Weights of a small GPT-style language model, trained from scratch on English Wikipedia: 7809 steps.
MLP neurons of a small language model. Each row is named by its layer, matrix (gate and up: input weights) and neuron, and shows model dimensions 400-527. Each number is 128 + 32 x the weight over its row's rms, rounded and kept within 0 to 255. Numbers have three digits each. A neuron's up and down rows have the sign that makes its largest values positive.
A block is one neuron, or neurons of one layer that tend to fire together. After each block is what it responds to, as a language model described it from the Wikipedia text at the highest values.

L4.gate626:135096162180183095178143107129125140099156123144129096146162111101136141137163137099182117149104124129208156113145127162149073120141168118088102165149163166158119131118088090088139116079154111174065124155102184165122093107098103102155141163160140163182120086086170133153100184156133127142150148156131117145163143161124087146108085182109147120103116092122145118074141118169119119132142
L4.up626:099097100092145172131057162069223121155185092163135112169063110170116091165162129140137063152121119160097133094100097064140139125144114093116132127154155089144147144096126112115131133083103089071153107138122127228107080139144123144178160129163143100091074098128166165124071109122168102174108157110168101137133130128146162072146164134148122112114138170177078145125153191135155158085156
Copula after subject

L4.gate289:125191100135120143133198155094117146142128067140180166164149148179202096125170139158148151154132104156144128151102122107174206195199169127096136162110129159110110160128181110102150096139136208106196144197142108132121120140120044074107110089137151164089134128074122142127153092169144083180147148158120082095158135104209145109164147135122110043117120126139164150098154135133111131105178
L4.up289:174098152144100110115171127078085161127091080135119148169182080112144139178138159193187139133109106112167111164113175090158166197138143096072128162147123091080121139142124164156113106160165105124190107115221067134145083118071110058105102161146112128108144069109081158153142127151166104145143164098121116074131151139183134177085153126133119114145169093156147176088131171121109112114112
Verb after clause subject

L2.gate3:101119127046196116161121159154119195047133139134107119185160148160162102117192140063141141058157112136174141092144130109165192137157103164068176142121111096099150130134167110097190146082135142113150154123170139104155106127106147141108105110120096152095115194112083134092109130121136098103139190121121137155100140146124095155176112132060087072106156175114106062121200191190097089105116
L2.up3:136159161134087119217121104163102171131120133102105137102156128137160107125115149111124193133112060130163155093139161174175159100139161125098135074184107122102082128123117090118072171182110132186105103111111102101127124159170098157117100084128110140202146120189044101167145144170157148087090175157107187120143118161165146076157147129116125098141232137116040176201056099128135104145126
L2.gate773:078133160110131113117103147172181112092123071099115118088049083120107141111169129154171204109082096229124151117136119156209056143092095188100124119080145204148160161121115078078171128146092158137152132103078125139098160144134101127092150114161169192158142117087149179146157184157085171099181168115148162126173129132104110142136066087078106187138091146074119109115134132135158138185138
L2.up773:080058150246126103095096086171126099158075173175090102123160157108150159107159151152198163163131105102126100160093124172131190139105165178110125122157070125159174180129146191182182131129105139145118123153103072116129111119183166087126073111142140091126119168128112146116121103053200096090142119121090146119088137155188083171208138102159099181144127123159183136116102152092118143124142
L2.gate1024:114097108084187129102143134128111101121116189166134082124071107175096088130100094128135106093194129107114175160161075127143165138142109078146160107100051138202117115146160078150120115143081115149174192136125111149114099100162133130149121119143137167119123144108120095076128187150068120184127149157113133133123154131138110127093137171116089079119118105110121172167089087156170107077134
L2.up1024:123103142082151144170093131107098135105101127130082107099113160185077137097137092181122154094182109098142173178119106164096146135185122126191138149102049152099115082092115102117116143084155141193120124148151126151110140103132136157124109107129130141104160136129101111144140152116123087180130101100124207114099155134088103133075137150162086082167165131134114121062178093160172102088122
L2.gate1589:157072184129129129150119048192103173136085147137069174164101102180100153154172075125154132131121159091087096111118114179090147136172117062116141083167124138098124110148099109095204161096134103122208183171085117112113142139137104145112146081106148182155105113058170167132148124133132114133121144119150140134084129088193078168177065110078110123145128149163118135065090148138115128143129
L2.up1589:140161062065125108188146102158130159142178148080148147157090084182158094192115154151182187106110073190120113138169109123145148132117165149136123096180119106132154133156178099099123168091058167152108123175165132122141160129112089084088073147128104104130139073136067159083167074167099084160099142133149109132123121144117102066170086139132106123166112165134157124127087151124111103144126
Infobox Website field

L5.gate174:199134117125132134151085110105072164155133125110142147113078189116140113162093158134085106154103180146232162146122149096104143156101099136175128172128136132120127112142109137116132145085144189124131113139120051120164184139159129096145148122153171087113121123164107143072127098085120153114154134108116153085082101116102103117156185112205082118183173183069120187191152134163078099153134
L5.up174:124072117150164097086160064105097087044189143130135025142110157231133120128125166121109072126108153134116162141114141067141151130131082129122122111117171158137110141120115164132140127085166163110158061149073155146095162114154135145193110080110157140176120148138142185160115119192096104147128180111095087080178063146138099119160073089119105207098130185105204150152101133146177138136131
L5.gate357:132121080097098201195142102106109052112087078178162062120147135155134164161117092160102195140125094124104104163082108156156177117073093174088152102129087130113140154145136147104154161176085162112140130113174129211131155121172144130105170155121135131136128113079080108114114178141085051138148171183144114126109109072123155113086108136112078081146117146135116138135148197089184104109137
L5.up357:175103120161103155135121086087129119140076095116106129067068116123186102139195128110103139114103078152134108124143106101104168123100126129144126091068104125114106098093151122127102162099195115188133198135142122142118031173141177109110113116165148128140170149132074139037133179123091160072134086158117130186131072144080176117107175121102125132078156214070085194174191136125123155123139
L5.gate444:121093131090149145181126117056101109132146113105206093157148142125100156130131133200128127133150135143139058173089167137080140133096152130092152158086107154125120100132147090132091113088153160152133115165101154080093185094115129101127099193083156126109142165125131118161108132144157125129129166195112159098100190118129151148160050095100138132145099086119127067132074139113119058112186
L5.up444:110107089108109077189125106156081116135139168146124105163102127113101074208085138119179156112149123145159132142136064167124170152122110110116133148149146157127092105143083113107133206153094182193165118082136130239071136104142122128158165139119102141086094115108127137148148118124169073126051093135107175128181078116176099143117158086158086088072171140143131115154116128140098123121125
L5.gate660:151094124108137122129092070116124089139162155121088094112134168156141168149120108114111080134105125113055090096094127146126069146125175186120105132141123090203150113118127109137170146088154084144138155127119106113065144164129116198120178152181123153122156127132158159103129179096139101147105105174145134144129141114153156097116103147132171134130100128113173134062108135140140131100140
L5.up660:111137129083116086105096147110118098110093172188158157136097095151159155183149174148117111117076079110087135138107127210110163082105149103069111153178121113248151101124103119134190159092153209111116133154106080146095146142054112144140152131141154134129082109168146099133100180102131107156127163118123095108111143111137129107131091093091170107166172096113143141081090184169144059134118
L5.gate681:104097109147132111156137152111181150103053072071188141147152119117179117077132121137150130135149073115122120101178107159106174102133155101083089136137113116148159130115117079163090106160141129120191127127077162159121176173096066083115137105145098149114123159150068174089133068161103127194117149107158100115126173056173141143130153170175043116121145092133104095175094162182079135132113
L5.up681:143065110108078118160178098116114084112158055137145110147125163116177152177174117139081144107132138095113132211163106145143105134110151056090167107159088151185111047111121072139130112095126178138129155109137148133174110081092081139134119148205196192127156054106150113138090148105097155129106183133121115161157145169118091131145126095155121117080202109155190133097094175105132099135158
L5.gate850:121117133108134149140147121095078005125130146121114099108039147149136150157106127179138130124100203131146098176156156146078117156115109121155150172144108133074140087092108097170095110141120095157162162118150107096110130108128105168090138145070146178167160049112122046112160151100165128147159192105092147099132119132124093154123114151077109092148143101111084154180158151150125168115139
L5.up850:144163118091147126151162123120074142128147137093174179105099128100124107040103094058179135134118126111097068131161088209116045056081132080101126140148150135101129116110113136125137078106096150102166119140105166101137162140154159102128135113125122133126128133123156118158161143120169034149096133184110110134116084111088093146098118129118191099176096141125119172117141118104145057146135
L5.gate1332:140118130093173162132177121126121121112141115150121131137081102055093165184133131147124117127104168162117168119047140131150124136133159144071104113111168126112152102072146123138164164094183135087132126164085148129149142095103104128114108146108115090085072123142101122110093155107158133154149122165106095182168113114131128114177162199105132135081152099104134142066083061102110082094140
L5.up1332:121204130124114183147139140152144131105124106162106162215119082116125180138141104073101136082110176206107135155123176095151046103113115179144152150144090088112067149107194152121183096102152129100113110177141131171151128089113106124059132099168119074089162151145061122097149130128164128173130138168102178114169112143151124084180130086180158117114104091115120151119120026115056087112070
L5.gate1395:143136042122119107110153123070082135086124106091184124153166128141078131154101135151087123119194135126148102141100091133083184110113120108045131192113096142139106142115146066117148120144131143141188099183112142115120144176088138101116126120105147101115083122110094139123129152206103099088206167181148127113099172133145148114158138159106114141126093095120131116117158134103142072161165
L5.up1395:209110081154109104095165141091161150144188108171166145146197151161148181069088094109141108194079148131128127144119123163102149125106100089136165177113129111127127098167033121131113138125168063076127141184182102087096174179090082175149087155096051095172115183070048156117100102172102115127175161127148156120113143120107169118195147152147111141152109112143108165110074228151108150121143
L5.gate1399:112120218139136139105107065125155099109148137101114107121129087129121133096157131154141085103093099147176115124106120095144131132099128089163120101112148107129068135083150128109111110145147081137112128144102147130066133134116117129118166087114225087169095149143139168204100150138118146210125092128117130159110126121139128065169081120165101147107188122127051135127134148171147168049173
L5.up1399:153050075154149105141094116061117117110083193111089093161117141108140046198085125081119073151123116159171117102140114161140163118160080095056162174095139170088150106119140114164123145122108148123196117140166135132074141086130163189141125185129116132107100114146105192097101181208109122168073107178139154127110133081126088099116127169078142142118119118106175173144112172131084124117097
L5.gate1459:137055113082095126152149228172179121081162184157141115162114126117133111176096133152097106114172124153118115129159095120170118127147160143164076078119103180143172130142135112149164108026124135182175085153162133126146162119132110136118143115095143098110103092110096087126208129127136074137119106108158093127091144125108118168107132101141150120146104153081152119118135153141135133130161
L5.up1459:141131124063118120120083158094189107115148179080161096143078058090117056218111105110088174189138150111201103148136158140155123095168137138127072121162146114094135079127138102127157157094119155149131090161115121147158136200104135115143126151130120098069116145126082166166091142159149171126162127173121130097083102175146115113050085073145116098128180137184137111216163142118124110072131
L5.gate1611:121174099103045157141126193145119131128132116108157184068169139151106101118134169136138108158140119114148066194133134028105154127099128105137151124151166115099118106128125119130149198181150127099128136151113141082175105159149085058104084121080131144105149110096045090104107134170140040140136127093133080106101145180184094100145106193131115081095120106135083088067158156194044094174112
L5.up1611:132105133101111136118126111142071117120107158137157096117077106148117080164172113176144156152148150093109165177171187181101091104144112136124144110156123115152114084109121164114130144129143093083157169130116118178154136119074114112132120042116179165110108109113115134110075083070119102109152136134118116136140156116135135129082101148075073109133098090132128133166150133124097124143105
L5.gate1837:097078127142133201095085105091127159137120128102086190134113148121140133134163120102156154148208104176085069148125191172158163142071157142135066165062114150130167164153139149128119231128113162131204149138114111116104149137051124123116120053133163141117128104120082175084152176158119134176142103141132140119131149133134092055124119097089121125138144119119107123066120087180095161119163
L5.up1837:090082098130108141138110115144066129200113103115135114078170114145156131196086188113155106161146100146144087067140152082074201080086126144120134135079119129130111155121123162096165077221139129168176124076124151141152153124098107085104120101155112134142198115080116138149158121137139120143144098154136066148140136102154108103127072127133112075105138080152083115168205165141109102096126
L5.gate1893:183143049143069164121109144129123103191113128124195106093113158067098088121111097210159121146121121073142162105067111115056144072172128201151158167074128188162127103171061155143201194083081170092159168105139073071165122125129139098142087126101113122097148164137137173131107139142158105099094159104184143167092139081114127137136129063133080133148141151102175138119088120117176056120161
L5.up1893:136073095138127154132092123141163105161197111089136125138128144100114212123167085099110115169140107124125125098148136142164150128174181192101204112112131109088164069093128132093160099184106134178110217122112143141131155138126129149106092142131145177131128153075101084157103150125144158118135184203128179142100129157103074164161178089094144097135159130199136126084158167087058084138104
L5.gate2082:106131147140146179053113079127190111148102103152105136097149119097174139125143128130116221141125135128094105104108173116138151111081097123101159163093085078076130167087093155165158137168095109140174155128113141111151114145128100132105168089104205100142101096105128186083182168154145124150186083141121148154110114132164113095145084160061143102082092133112115104134120151123081112127134
L5.up2082:111171136176116138118105072120078092128134109134194164100118108142150141141135186175128170141186077154167175074100209150152167090110134148158181135142054066084090096152124110114139155157137141201178145138115152113112127128102132145113137074124141109130134115145143125136128142156126149166108127092054126079134165107082099088103052126082110094151105109135100150197175172117109098152160
L5.gate2205:104110086103155200114129140180182118115101163092096111124152117128114130198165156137075141115173101155126125170133110136106150172045161077122103114120125129088102151110078148179180132116114148153107174179113145147138157108067114152144152127116084172139120092161095201180146151159107150200198150091165071060103148090135128036162142135121100118057119106143157116088209136126128137096125
L5.up2205:129157114166072112152159112160127072090127138119134195121145170142158102154103132178160141123090117066155184114141167195102125094069140103112114122127076103124148118162140145081183127148132117152166130104142092115141132154164135108107158100134181103178130044101140132088169112151114169174116170148119139060118100181145184059145180115079152150128115134104112096136164125111173106222099
L5.gate2277:180122187074123172192130161134113114144147121079099133129144126178104116147124092178114081122142138115118121183125119130119160054111103188123168156161087143157095139131054109090137131117138172177185163135096107127112146120118170115160162178127140088130116162195046098144123075067131096188110120165153104179137108127120101098142167147140101079090126128135137156115156149108122146163112
L5.up2277:168087138151105097094147123099178107098120129109146114143121137166103144092115101094148149167125106091139171129109171169160202140120189166096072076160168076126139119134127129189101151073136148141116174176077099094121105124119143111163106124124168045198113131140203121145160155205133087095129128170130160100097126167138144125142114124106134116124112133128108132148095144132119140134079
Subject after subordinator

L2.gate14:064085154174144144137158154072162147157144117138158134095107171058143086135099109106075136077118112188126123100155122154118114053108149170115139181120129222088175066149123153130145164104131164124122137123154153104081129169104145121147145088102124087169107134133092136118115115163100090154102116073101078111132181155133155112120112171119145194138114101098125155118111134154134184097150
L2.up14:096146197083130136133112149068159163158125143185123106108108131142125126152178153116129117165104100135142163085092189128164194111105117080150082134128070199095111151128153119094198153155166139140169205119156182138102189102142082062161112113161169118097148132135139081164145138136145173164156112122108076130152135124173127143103132141184145075070148137142085074122139092114074121083073
L2.gate489:176108133151200203155166113079145169115176161098127114118198134115074155092092154172131143091129145138129107118173154090139160144111140119117158128085148171161136093120130130080129100192134059116132162143153058130134167142161101108175107103104108157094141180150139151141098190166117162146084096139130182171145068162141149102127170152114140048143136078141171106149201144106106049097101
L2.up489:144121164084117157098161113145104177145134147103134082080124136170068196175144117157090151108110109112093151078147108096186095085117093099091162175070117132153180104158145126136128102111080080181158150094206108132112168179144117119160125122173125143149132161079137120108103167092162091152153077081125137123146118109143060115136219113105142067091138135027101159115191144127148129081101
L2.gate1318:111160160113087136093111176089149118118110165167089119143104118122157132144117131086129128117157146141119104134098118152153121101025066116134137137111140130111120119108145133121100121150052110144172207114128112100088094129158096126123147110100073092110139135170184072086090145141127148189161143104122144131107155105149121108198166128157088193141122199085170127112159143141083151123109
L2.up1318:153090084175114171118114103116139138229126111131105081150119134188131166080141132148104073120201121146142130182133136088153144131110124121113137113141174140095142143072143143097122141169199112108105204064132120071134162188171164122087079107116168115112143181106147102137108204125148070098106119105128155127074128082149094096126145129107113179132135091149156120127120195129137084161129
L2.gate1996:115131115073150144143082135104116132106128152141097168081153144114074070168124133136109124107173139196145121119070152105125177160117099155161151144088111101135169030143141100072181069115097094123197109135140075069163108153177089093062145110148175164187127168133119105148106175167192123182109121145179172160114124119115111142167179135140117178101100225126137128139124149125141131115150
L2.up1996:080155112137113154153145095106180151056196147173151148097149148138081177109067117119112132153095151147142130123146136126079085122145087181083165059119120109103196153118103095122109184051092127129138111078186151157133114076113107104092148096155151116112057125168141128179111121113133101178196123142116128174185132131127199150172187107106130123137117152104151120145057154158076130102095
Pre-verb subjects and auxiliaries